Weights of a small GPT-style language model, trained from scratch on English Wikipedia.
Size: MLP 1728 SwiGLU, 87.7M parameters.
MLP neurons of a small language model. Each row is named by its layer, matrix (down: output weights) and neuron, and shows model dimensions 144-207. Each number is 128 + 24 x the weight over its row's rms, rounded and kept within 0 to 255. A neuron's up and down rows have the sign that makes its largest values positive.
Before each neuron's rows, "fires before" lists the tokens most often just after its 100 highest values on Wikipedia text that the model never trained on.

fires before: "9", "8", "3", "0", "1", "2"
L8.down840 [125 116 127 144 128  88 136 124 142 142 144 122  85 128 109 114 137 153 128 100 153 134 114 128 144 153 119 125  65 125  90 114 122  95  95 162  99 128 147 122 137 109  82  98 139  95 105 109 155 101 126  98 134 102  94  80 123 109 107 136  93 109 122 102]

fires before: " of", " in", ",", ".", " with"
L2.down335 [121 125 157 129 102 131 129 127 135 145 102 110 120 121 140 178 155 130 104 169 139 148 148 162 112 119 125 102  87 101 133 107 161 137 137  96 107  99 108 157 100 128 133 112 146  75 115 169 123 116 160 133 123  97 134 139 153 155 172 156 152 127 134 126]

fires before: " in", " with", " to", " on", " as", " from"
L8.down416 [151 145 162 119  96 119 120 132 136 154 152 126 104 130 144 125 120 132 169 125 106 157  72 105 133 138 163 161 123 152 131 110 179  69 151 163 153 154 166 152 100 190 101  97 120 160 113 179 133 124 138 118 134 129 105 103 102 143 100 124 140 130 131 137]

fires before: " the", " ", " this", " his", " life"
L3.down262 [144 140 124 155 120 119 104 174 146 145 115 164  78 113 108 129 125 122 119 174 117 145 147 119  77 131 100  96 136  85 119 140  61 133 121 147  83 138 136 135 150 140 152 130 111 120  95 150 129 126 175 126 138 129 133 111 177 118 143 118 120 159 123 140]

fires before: " on", ".", " in", " and", ",", ".\n\n"
L8.down548 [141  87  61 142 110 139 141 129 152 112 132 113 110 133 134 153 113  77 126 143 100 114 140 117  93 119 135 145 128 110 163 130 171 147 149  87 156 140 171 168 114 108 141 159  77 110 184 115  82 113 104  95  87 102  99 129 127 134 139 106 127 126 153 144]

fires before: ",", ".", "s", " and", ".\n\n", "–"
L8.down608 [117 136 120 155  94 125 148 138 141 156 145 110 124 116 127 103 117 174 145 137 123 132 104 140 115 142 147 135 135 105 105 136 135 128 138 140 114 134 145 144 128  76 151 148 129 105 104  84 113 130 114 140 111  97 153 138 157  72  78  97 119 117 107 118]

fires before: " |", "–", ",", ".", " |\n"
L3.down1583 [170 138  86 105 114 111 108 123 129 119 166 109 161  97 131 103 162  83 132 114 116 153 133  98 156  95 107 118 137  83 143  89 156 136  88 111 163 131 149 168 150 147 114  95 116 167 138 123 114 131 135 148 110 150 139 152 127  80 164 150 121  94 108 168]

fires before: " the", " his", " them", " a"
L8.down1387 [107 140 156 115 145 121 139 120 165 119 130 120 130 146 128 145  97 130 207 142 147  95  73 141 151 120 125 106 169 120 109 116 126 139 119 127 127 168 103 136 110  86 164 132 124  96  77 122 113  98 108 142 101 122 148 143 135 122 141 131 119 108 135 131]

fires before: ",", " of", " to", " that"
L2.down1221 [139 152 117  88 163 125  91 141 102 111 121 120 143  96 113 136  78 159  69  98 139 114 138 130 171 157 138 146 114 146 120  81 141 128 130 104 140 128 116 133 152 163 151  93 165 172 117 125 136  90 115  80 135 158 113 137  90 131 170 161 116 150 131 144]

fires before: "3", "5", "2", "4", "6"
L8.down819 [113 118 127 122 150 145 145 151 136 125 128 131 138 154 113 139 129 129 114 142 101 140  93 123 145 128 118 108 146 183 111 110 149 147 118 149  94 121 123 122  94 102 117 131 150 144 131 141 105 145 155 142 108 125 126 133 164 121 109 103 102 181 126 137]

fires before: " ", " |", " |\n", " was"
L3.down755 [102 104 157  96 107 107 132 122 142 173 123 154 135 119 136 129 114 122  91 116  92 145 151 116 184 134 166 147 128 114 179 114 154 139 128 115 130 125 139 127 106 185 125  81 152 119 150 122 187 136 114 125  90 155 107 111 124 122 142  75 128 118  89 136]

fires before: " ", " the", " his", " World"
L8.down354 [120 151 162 140 117 144 131  83 127 146 137 141  91 159  93 140 130 136 132 143 106 136 131 119 137 136 127 122 140 114 117 125 168 168 152 148 190 103 132 134  99 152 125 133 132 144 134 116 181 131 129 148 121 140 160 123 114 129 148 129 107 152 126 141]

fires before: "0", "==\n", "7", "2", "1"
L2.down100 [181 109 140 165 199 115 187 189 122 141 174  65 143 121  84  46 186 128 109 123 131 125 117 143  86 132 118 123 147 105 110 136 161  98 136 141 169 127 147 123 146 123  94 103 143 123 129 127 141 119 124 117 121 146 110 106 119  76 140 124 176 147 114 113]

fires before: "–", ",", " a", " the"
L8.down1545 [142 137 129 105 157 112  93 128 116 100 102 134 163  83  96 131 140 163 168 147 174 110 107 125  71 138 133 104 134 135 104 120 154  98 132 108  88 152 116 154 111  99 159 122 139 150 115 117 130  81 109 153 135 148 122 125  85  94 132 133 125 146 150 138]

fires before: "|", "ier"
L3.down1349 [ 98  99 105 139 158 144 169 161 137 147 159 109 136  98  87 122 102 149 159 128 132 129 106  97 125 132 149 138 121  84 195 147 103 173 116 113 162 139 156 143 106 107 147 135 135 124 135  84 122 141 100 120 140 118 121 146 123 129  97 125  95 122 179  76]

fires before: " |", "3", "2", "7", "02", "13"
L8.down439 [137 161 168 138 125 110 123 122 116  97 116 106 124 159 137 118 132 134 126 149 116 120 114 135 139 134  95 124 128 162 134 164 132 151 123 140 123 108 107  97 125 121 168 155 106 135 150 130 121 122 146 129 123 106 120 119 122 101 143 102 142  94 160 104]

fires before: " to", " as", " of", " with", " on", " that"
L8.down1653 [111 108  89 111 167 142 134 112 165 113 120 106 129 135 118 159 121 109 118 100 114 104 150 112 149 178 153 155 126 117 131  80 117 143 118  96 137 110  97 159 103 161 128 137 137 133 132 135 118 153 152 132 135 162 125 180 143 108 171 141 175 141 117 134]

fires before: "|", "="
L2.down1250 [107 135  80 114 103 130 143  98 128 124 132 131 125 126 164 166 115 129 109 166 132 124 146 127  96  70 108 136 147 140  93 106 128 127 129  97  95 121 142 138 103 130 122 140 147 152 116 142 124 135 128 153 137 147 139 151 149 135  66 101  78 131  99 126]

fires before: " ", " |", "1", "G"
L2.down1673 [158 142 144 148 106 102 104 167 173 136 137 129 148 134 140 147 182 152  99  92 149 137 147 144 108  85 160 102 169 113  86 114  99 124 146 161 146 133 118  91 130 133 132 126 148 123 160 183 139 154 145  92 120 106 116 150 118 127 129 132 132 172 134 122]

fires before: "-", "|", "===", "$"
L8.down226 [168  96 108 122 104 102 134 111 127 137 170 100 136  70 142 122 130 139 116  86  89  91 118 176 118 114 159 129 127  47 128 136 114 137 108 144  91 143 159  99 171 102  86 100 156 134 157 100 163 128 136 171 137 119 142 102 144 117 133  73 147  96 125 102]

fires before: " "
L2.down1293 [149 154  67 130 139  65 134  92 137 166  70 153 153 125 123  90 117 174 110 167 171 150 126 127  81 134 110 142 118 101 122 136  99 141 170 145 132 153 164 121 116 139 116 162 112 115 135  67  99 138 115  96 106  83 108  80 140 136 140  98  97 110 150  76]

fires before: " |", " and", " in", ".\n\n", ",", "."
L3.down1468 [139 162 134 167 148 134 104 147 126 135  96 155 150  83 156  74  84 109 129 164 103 109 148 172  99 133 130 116  99 156 120 132 144 107 128 116 117 131 137  98  92 126 130 151 157 110 140 134 143 155 151 182 177  91 149 109 181 135 125 144 106 120 145 107]

fires before: "0", "7", "4", "3", "8", "6"
L2.down1204 [ 78 111 152 114 123 128 103 129 151 106  93 142 166 141 118 121 159 102  85 155 129 111 103 138 131 153 135 149 139 112 146 187 116  89 134 102 131 123 138 150 140 157 117 127 130 102 155 143 133 138 177 121 173 117  99 103 156 102 115  93 140 123 134 111]

fires before: " |", "u", " |\n", " "
L3.down1188 [153 128  76 144 133 140 136 124 107 152 113 169 143 121 163 129  99 119 137 133 132 120 101 143 171 125 101 106 120 157 137 171 124  95  99 147 162 116 108  99 129 109 161  95 116 121 145 128  84  95  97 130 146 146 117 108 106 141 134 110 121 103 169 148]

fires before: " ", "200", "199", "194", "193"
L3.down752 [ 96  97 108 158  95 177 127 129 153 160 133 150 113 116  82 123 111 165 134 135  79 166 136 122 111 121 134 101  99 107 134 182 142 141 136 139  63 125 140 103 147 141 113 114 176 123 191  65 123 126 174 119  91  96 145 104 122 129 112 134  85 112 150  93]

fires before: ",", " |"
L3.down75 [108 130 113 127 148 188 155 106  93 160 132 120  96 122 103  67 119 146 115 100  81 132  89  87 120 152 138  91 173  81 100 175 160 142 116 130 112 111 167 111 129 122 162 152 171 165 125 124 118 126 144  98 125 104 137 110 154 132 132 154 109 123 161 118]

fires before: " ", "0"
L3.down285 [115 131 133 169  71 139 141 116 126 146 145 114 132 115 127 145 125 112  84 145  97 139 108 121 128 137 146 122 160 136 161 107 117 134 156 131 162 155 163 125 109 161 129 124 146  78 163  70 130 139 124 102 117 116 156  88 130 102 103 104 156 135 144 120]

fires before: " |", "10", ".", "0"
L8.down1065 [132 163 173 129 187 136 164 168 136 122 127 136 144 126 142 113 121 141 112 113  69 158 130 139  93 133 149  97  74 143 143 137 133 141 106 112 154 114 139 111 117 131 163  88 128 150 143 152 108 146 139 123 163 150  89 160 134 164 134 185 139 114 144 121]

fires before: ",", " of", " in", ".", " with", " was"
L2.down264 [128 159 104 118 130 146 117 133 159 143 148 129  82 144 141 145 121 127 171 116 174 137 121 120 109 172 124 117 142 138 150 176 139 103 110 146 157  87 133 120 135 127 147 118 116  91 111  95 139 184 111 118 116 103 137  80 113 130 150  79 125 120 139 120]

fires before: ",", " the"
L8.down991 [129 114 113 101 136 100  92 144  94 117 137  85 148 152 103 139 124 128 102 134 113 120 163 104 108 129  82 147 121 103 128 106 149 135 101  98 111 112 145 144 124 160  93 160  80 134 142 103 171 160 137  55 118 183  70  95 171 115 123 130 133 125 126 106]

fires before: " |", "3", ":", "."
L8.down163 [113 133 138 131  97 128 162  92 146  98 124 169 140 167 168 143 108 111 123 171 105 145  95 104 128 121 145 161 103 204  94 110 138 104 134 117 210 129 124 112 102 144 169 110 135 141 147 123 116 133 133 128 102 129 178 141 114 132 146 141 151 133 140 131]

fires before: " |", " season", "6", "1", "3"
L3.down491 [103 122 114 148 133 100  99 114  93 161  97 142 146 122 188 131  87 133 124  94  92 154 113 131 117 151 132 138 102 129 120  91 141 106 117 121 153 137  93 124 131 142 138 112 102 131 123 102 105 111 110  92 107 117 146 143 155  52 148 131 107 149 131 149]

fires before: " ", " Racing"
L2.down1390 [104 141  77 150 121 159 148 100 123 113 128 126 102 122 123 141  86 152 166 155 129 174 183 125 122 127 138 167 120 169 122 141 143 146 153 115 171 151 128  73 104 166 137 110 121 145 143  71 120 164 133  90  79 147 157 129 106 127 118 123 142 131 125 131]

fires before: " ", " and", ","
L8.down994 [171 122  96 101  99 103 152 127 134 208 143 102 113  72 108 137 109 125 157 112 167 134 111 127 115  90 110  98 122 151 132 115 156 109 150 134 142 129 110 153 132 140 137 125 131 134 123  78 114  90 152  82 144 165 165 144 156 118  92 149 128 117 109 107]

fires before: " ", " UTC", "″N", ".", "′"
L2.down885 [137 158 136 148 155 136 135 121 102 127 128 107 143 145 143 129 116 150  81 167 152 137  99 150 137 134 124  86 127 113 115 116 103 127 145 188 119 130 104 123 119  95 130 134 160 141 106 119 105 139 112  86 121 139 127 146 121 141 134 152 149 157 136 142]

fires before: "|"
L2.down597 [182 114 115 129 119 152 151 109  82 129 129  91 124 117 126 139 114 137 195 120 141 124 157 126  98 132 119  92 137  87 146 151 113 162 140  85 139 142 188 147 140 149 138 133  98 153 155  84 160 124  88 111 128 106 134  99 142 137 145 138 171 140 140 177]

fires before: "2", "^{", " (", "i", "3", "1"
L3.down1133 [101 135 110  97 131 117 131  91 125 162  99 150 125 133 112  98 145 115 152  98 122 128 131 133 130 128 152 128 158 148 141 113 135 119 131  78 122 134  74 146 128 122 130 129 140 161 100 110 149 122 112 131 156 176 102 120  98 118  93 114 145 133 139 146]

fires before: "|", "|---|---|---|\n", "|---|---|\n"
L3.down1420 [ 98 113  87 125  87 136 180 115 110 103 138 152  61 116 140 113 140 143 141 137 122 113 106 119 146 139 114 164 141 126 145 111 119 112 119  87 139 157 146 200  92 173 125 103 100 138 153 101 101 117 164 136 102 175 145 142 177 133 140 130 103 140 113 133]

fires before: "===", "|", "=", "Dist", " the", "=="
L2.down805 [105 106 135 129 137 139  92 164 103 116 109 118 126 158 116 129 106 162  71 110 138 172 110 144 124 157 159 163 166  99 138 123 131  77 140 107 111 160 127 116 153 127 119 108 128 118 158 102 146 138 120 142  80 111 112 102 121 128 116 128 113  93  69 118]

fires before: " ", " the"
L8.down1498 [155 122 128 152  88 110 119 128 143 146 176  79 105  88 105 145 125 138 161 185 136 161 135 138 127 162 129 156  93  98 189 153 138 135 163 139 189 119 152 121 150 153 126 166 183 153 107 116 132 143 108 116 108 107  99 131 161 149 148 115 104 110 167 135]

fires before: "0", "1", "8", "2", "3"
L2.down1507 [108 131 117 135 117 132 112 157  90 145  96 145 133 153 165 173 159 168 156 113  90 129 130 141 112 150 125 159 103 148 160 102 111  99 162 115 102  99 169 171 141 139 136 143 140 135 100 121 123 197  55 130 151 175 131  70 101 159 122 112 133 128 114  98]

fires before: " |", "1", "2", "199", "201"
L2.down108 [122 143 128 106 136  55 132 157 116 186  94  88 114 139  50 127 112 133 129 103 148 144 136 117  99 144 125 135 151 126 116 109  95 130 106 116 116 178 136 133 157 180  91 139 116 122 114  66  59 134 116 174 181 121 130 165 135 146 157 155 129 112 123 119]

fires before: " ", " a", ","
L8.down1485 [147  90 160 131 165 160 126 147 149 110 147 154 153 126  93 111 114 106 141  58  92 152 122 104 108 142  94 101  97 137 116  96  75 160 127 136 105 133 132 128 157 156 116 165  95  97 100 172  98 124  86 128 118 133  87 132 162 139 148 159 150 187 103 105]

fires before: "0", "1", "2", " not"
L8.down245 [135 136 107 113 122 111 119 134 124 115 137 111 107 117 121  78  99 124  96  66 133 105 139 120 143  99  91  91 114  86 106 146  58 173 141 119 140 103  94 154 114 105 118  96  86 121 103 150 131 119 132 158 119  85 141  71 106 152 141 142 107 132 113 153]

fires before: " ", ","
L2.down923 [158 113 133 137 119 134  71 139 133 103 135 170  97 139 127 114 100 104 117 173 110 119  98 106 131 138 101 159 136 139 141 130 163 137 131 140 132  73 148  93  88 144 134  79 140 107 128 125 149 143 146 115  98 126 122  98 119 132 127 120 104 111 108 124]

fires before: " ", " the"
L8.down672 [121 105 138 145 124 140 131 147 202 166 131 133 121 146 148 111 120 178 134 163 103 170 104 121 114 133 108 120  88 112 142 103 143 132 156 140 147 124 135 149 139 143 146  74 117 114 110 134 175 147 105  98 200 118 160 134 161 124 129 123 155 128 166 127]

fires before: "7", "4", "8", "3", "1"
L2.down689 [108 116 118 111 122 131 126 170 120 110 137 150 111 148 120 133 144 119 112 118 124 115 134 156 109 111  95 141 155  87 142 139 154 137 150 177  95 140 194 113 122  88 139 133 177 126 108  86 108 138 110 123 137 113 128 154 119 153 119 124 135 128 114 134]

fires before: " |", "0", "201", "1", "199", "2"
L2.down1214 [104  99 125 147 117 143 155  92 121 119  96 119 115 138  15 169 130 138  89 127 144 118 112 136  95 100 118 179 121 135 133 105 144 144 148 182 108 141 121 113 137 156 155 136 108 145 130 126 112 158  98 159 147 156 136 147 131 139 125 112 139 117 145 116]

fires before: " "
L2.down78 [ 72 123 160 165 131 125 147  80 156 119 172 154 116 154  48 156 100 111 133 135 155 150 165  95 139 172 109 156 115 114 155 113 140 163 131 136 146 109 105 173 135 172 112 141 121 150 123 113 133 156 127 124 159 153 153 128 134 115 130 103  89  81 104 124]

fires before: " |", " is", "\\"
L2.down755 [141 122 100 121 116 162 102 160 154 168 104 127 127 111 141 100 127 181 129 137 114 148 114  82 138 159 114 101 124 128 152 143 154 168 116 122  99 133 132 175 135 123 113 134 103 116 127 166 125 138  72  98 135 108 149 134 107 134 133 137 109 165 152 118]

fires before: " |", ".", "7", "5", "9", "0"
L2.down1218 [ 98 139 103 157 117 105 166  95 139 130 153 161 164 129 109 107 138 129 107 126 132 108 126 124 127 154 123 158 143 143 135 122 127 112 119 127 116 106 141 139 132 152  92 106 103 113 169 119 169 158  95  96 131 111 121 135 123 157 129  93 138 125 113 159]

fires before: " a", " an", " to"
L2.down153 [136 119 122 171 126 112 109 108 113  89 108 122 115 132 130 124 102 129 106 140 124 141 126 122 143  85 146 115 114 148 115 152 155 133 117 145 138  87 145 123 133 124 146 101 121 157 124 127  99  96 122 100 152  83 156  68 142 150 168 127 171 137 140 164]

fires before: "7", "8", "6", "3", "9"
L2.down111 [112 135 128 115 133 138 139 131 105 196 150 141 151 113 136 121 131 103 135  98 133 129 104 149 127 110 113 116 126  95 102 128 115 159 126 108 120 136 117 176 135 123 146 150 124 134 140 109 170 103 147 131  98 129 163 118 127 103 182 103 133 175 161 122]

fires before: " ", "1", "2", "3", "0"
L2.down839 [138 119 160 147 118  83 131 132 137 214  95 124 153 132  86 119 152  76 114 123  77 150 151 142 117 134 109 106 147 149 131 199 118 191 134 127  96 136 118 105 110 139 133 125 152 106 172  65 191 157 151 127 145 143 136 107 116 124 119 130  96  99 155 127]

fires before: " the", " as", " his", " them"
L8.down1186 [139 132 103 150 166 112 133 104 111 126 139 153  92 147 126 121 121 146 136 136  89 101  62 134 101 162 132 172 127 119 116 110 115 130 131 144 150 105 108 104 140 182  99  99 110 104 115  97 159 166  89 123 121 135 113 130  92 138 146 103 158 106 134 153]

fires before: " ", " (", " UTC"
L3.down258 [118 123 135 142 130 124 129 142 134 117 142 124 123  84 109 106 120 151 128 156 167 150 116  62  88 154 129 136 116 129 129 162 101 165 125 149 129 172 138 149 114 133 137 109 115  93  97 137 113 133 119 152 149 113 150 146 127 171 133 113 149 104 132 153]

fires before: " |", " (", ":", "–", " |\n"
L3.down1166 [128 153 115 118 126 136 111 140 107 110 131 138 162 141 145 156 118 156 114 114 122 105 129 121 138 128 152 112 101 143 112  89 129 149  97 138 150 158 112 147 137 122 158 133 121 187 115 111  88  94 100  72 109 111 114 110 103 174 141 133 139 175 142 113]

fires before: " (", ")\n", "\n"
L8.down1092 [152 136  96 123 157 139 130 108 105 173 101  77 143 119 114 107 107 137  97 153 125 123 104  98 170 101  93 116  89 144 135 133 109 118  75 158 234 136 160 104 147 118 129 140 118 148 155 103  87  99 143 113  71 104 136 133 139 158  81 146 107 117 200 133]

fires before: " ", " UTC", " Total", " Density", "00", "="
L2.down95 [164 153 127 133  91 118 158  84 139 184  98 101 104 165 164 114 159 120 137 167 115 139 139 105 147  97 134 164 116 145 115 109 107 114 118 188 108 156 105  90 150  99 105 123 142 144 162 137 170 136 129 118 102 173 112 146 143 141 122 142 128 106 108 129]

fires before: " of", " and", ",", " for"
L8.down1635 [129  66 126 129 128 135 122  74 133 146 108 112  99  79 126 196 110 161 146 122 185 110 150 112 140 151  92 155 135 159  86 168 108 183 131 127 106 118 144  88 155 134  75 151 147 118 125 125 143  73 164 138 139 168 147 132 153 128 115  73  89 153 106 126]

fires before: "5", "2", "6", "8", "0", "7"
L2.down1559 [143 106 128  82 147 112  96 110 170  92 170  92 141 129 122 111 139 124  90 159 140 136 161 137 142 139 135 103 135 145 120 135 112 125 124  77  98 128 156 181 136 126 105 120 144 120 150 108  86  81  87 117 156 150 147 119 124 109 151  78 149 139 127  90]

fires before: " as", " by", " for", " to", " \""
L2.down187 [127 126 147 122  83 128 145 134  99 138 123  87 140 142 106 102 157 114 111 181 127 148 127 106 124 149 103 136 143 122 119 101 159 125 163 123 150 144 117 136 100 114  87 138 127 157 103  97 172 140 104 133 102 116 102  60  99 108 134 152 102 118 114 142]

fires before: "0", " |", "11", "1", "4"
L8.down509 [118 152 145 147 124 113 113 112 152 136 134 155 152 122 150  99 118 149 112  92 117 145 136 133 126 113 152 118 137 148 136 138  95 141 109 144 127 124 115 122  86 132 158 151 126 123 163  92 118 109 139 137 121 182 137 133 140 150 150 102  98 139 197 136]

fires before: " ", ",", " was"
L3.down278 [161 109 104 165 119 102 112 108 116 112 107 110 142 135 102 158  69 138 159 143 128 118 156 103 156 137 144 110 163 175 124 148 101 170 139 119 141 140  89 111 102 115 127 104 142 171 120 122 137 138 140 135 108 112 123 138 122 108 113 155 120 185 105 135]

fires before: " |", "iac", "ub", "dy"
L2.down937 [158 130 168 121 135 138 157 116 122 117 118 146 140 164 110 153 149 129 136 124 147 175 146 113 127 107 142 103 106 117 126 132 101  95 109 121 121 162 140 140 122  90 109  96 129 139 178 126 124 125 114 126 134 100  95 123 135 175 123 128 166 148 154 158]

fires before: " |", ".", "1"
L8.down514 [ 89  78  99  93 121 128 167  77 129 148 187 117 131 147 170 134 133  93 131  87 110 145 109 148  96 165 120  79 131 141 123 159 140 167 106 122  94 116  96 147 139 165 133 156 125 107 133 101 182  87 140 138 131 129 138 124 112 102 148 115 173 167 147 137]

fires before: "1", "4", "0", "–", ":", "8"
L8.down926 [ 88 130 114 121 137 139 173 130  90 146 126 150 125 155 109 102 121 116  99 153 114 107 161 133 163 139 137  43 155 123 121 145 106 123 132  89 131  93 154 174 152 126 123 149  90 129  84 130 141 115  92 129 158 123 130 131 122 132 154 105 177 153  69 146]

fires before: " "
L8.down1725 [176 161 127 136 111 109 137 131 126 148 131 115 123 155  75  78  90 131 101 128 120 135 136 111 148 139 118 138 125 101 171 155 118 101 113 121 126 108 103 125 126 111  59 108 144 112 168 110  87 179 161 117 157 104 126  97 160  86 122 126 135 149 135 134]

fires before: " ", " in", " (", ")", "}"
L8.down325 [177 115 123 119 168 141 159  98 180 157 146  87 134 105 123 145 160  81 118 133  85 130 134 147 149 107 113 120 120  91 156 122 146 128 139 166 132 150 112 149  96 156  99 129 124  92 115 126  64 119 130 117 109 137 164 141 135 138 132 178 125 163 136 120]

fires before: " the", " his", "0", " them"
L8.down662 [ 91  98 171 147 157 128 150 152 136  68 119 124 133 105 135 111 119 106  86 101 161 155 102 162 109 161  88 173  89 146 155 128  67 124 166 142 115 133 172 106 114 153 111 106 122 102 103 152 152 113 140 137 133 141 193  90 129 131 156 148 125 175 141 119]

fires before: " ", "000", "7", "500"
L2.down416 [108 121 125 144 128 150 143 124 114 133 127 110 105 107 133 117 144 160 129 161 132 137 122 101 126 190 131 160 104 126 149 111 120 123 122 110 129 105 145 135 129 164 144 147 127  81 139 113 133 138 130 142 135  92 145 120 125 144 141 133 113 122 112 124]

fires before: " ", " of", " mi", " UTC", ":"
L2.down848 [145 170 169  99 127 125 123 133 140 148  97 114 123 119 134 105  90 111 167 147 114 105 108 115 131 131 128 117  67 142  67 113  75 114 102  90 143 131 161 103 102 127 150 174 112 160 133 129  99 153 107 115 124 121 132 124 108 151  98 129 120 123 144  80]

fires before: " |\n", " |", " of", " Party"
L2.down1661 [121  91 151 134 104 121 152 120 106 169 106 140 110 139 157 102 105 116 134 135 108 151 111  99 160 117 130 132 141 144 104 144 115 122  90 141 149 172  50 114 134 146  98 171 116 132  95 118 131 134 129 133 148 183 133 155 128 126 117 115 110 114 125  96]

fires before: " ", ","
L3.down462 [126 143 132 172 128 107 146 121 175 135 136 137 143 136 100 126 135 100 136 107  77 169 135 127 111 115 120 157 186 110 147 112 139 157 129 153  91 138 136 173  90 145 160 129 164  98 104  93 136 163 138 163 136 143 168 129 118 125 138 153 108 118 158 156]

fires before: "==", "The", "-", "|", "===", "where"
L2.down543 [116 115 167 120 129 122 124 136 136 131 158 154 126 145  87 154 105 104 110 115 132 166  99 154 123 139 133  93 143 138 144  96 141 139 165  92 117 145 122 121 108 108 126 167 106  86 139 151 146 152  96 125 151 129 127 119 111 140 109 148 132 122 141 138]

fires before: ":", "2", "1", " ("
L2.down692 [ 88 134  98 125 150 144 125 122 156 158  89 161 128 157 131 122 143 162 126  97  98 119 157 156 110 130 112 124 165 104 130 109  68 123 126 103 130 113 150 117 183  95 148 163  87 159 132 122 144 162 142 125 132 137 135 127  96  86 120 116 128 143 165  81]

fires before: " States", ")\n", " Kingdom", " (", " UTC"
L2.down145 [122 100 120 133 130 100 141 132 134 131  91 103 137 131 138 163 156 132  90 156 115  86 160 125 117 107 137 120  86 133 142 118 107 135 129 175 159 118 117 150 165 105 152 159 145  91 149 117 114 133 139 159 133 113 106 124 138  88 116 182 126 137 107 186]

fires before: " "
L8.down126 [143 121 119 109  88 104 144 118 131 166 136 173 153 155 133 124 103 147 123 121 125 157 157 121 154 179 159 174 116 167 145 163 112 148 130 120  93  84 144 117 145 117 156 113 154  99 191 116  88 141 163  69 120  98 135 134 166 130 116 159 114 138 103 134]

fires before: " to", " in", " on", " through", " leaf", " from"
L8.down656 [133 117 137 131 127 154 137 101 109 135 109  99  52 127 104 116  80 102 133 101 101  78 140 110 149 151 121 177 121 157 170  94 118  91 105 140 168 152 168 170  77 107 156 144  72 116 161 122 146 126 133 106 124 162  86 125 137 132 121 141 144 136 134 126]

fires before: " |", " ", ":"
L8.down228 [112 138 158 116 113 103 101 144 121 183 137 116 173 126 137 118 139  85  96 129 118 120 142 165 116 112  92 136 147 137 170 103 194 130 143 134 125 107 115 122  86 191 147 102 113 163 123  56  99 116 145  93 114 128 178 137 172 155 132 147  93 152 137 123]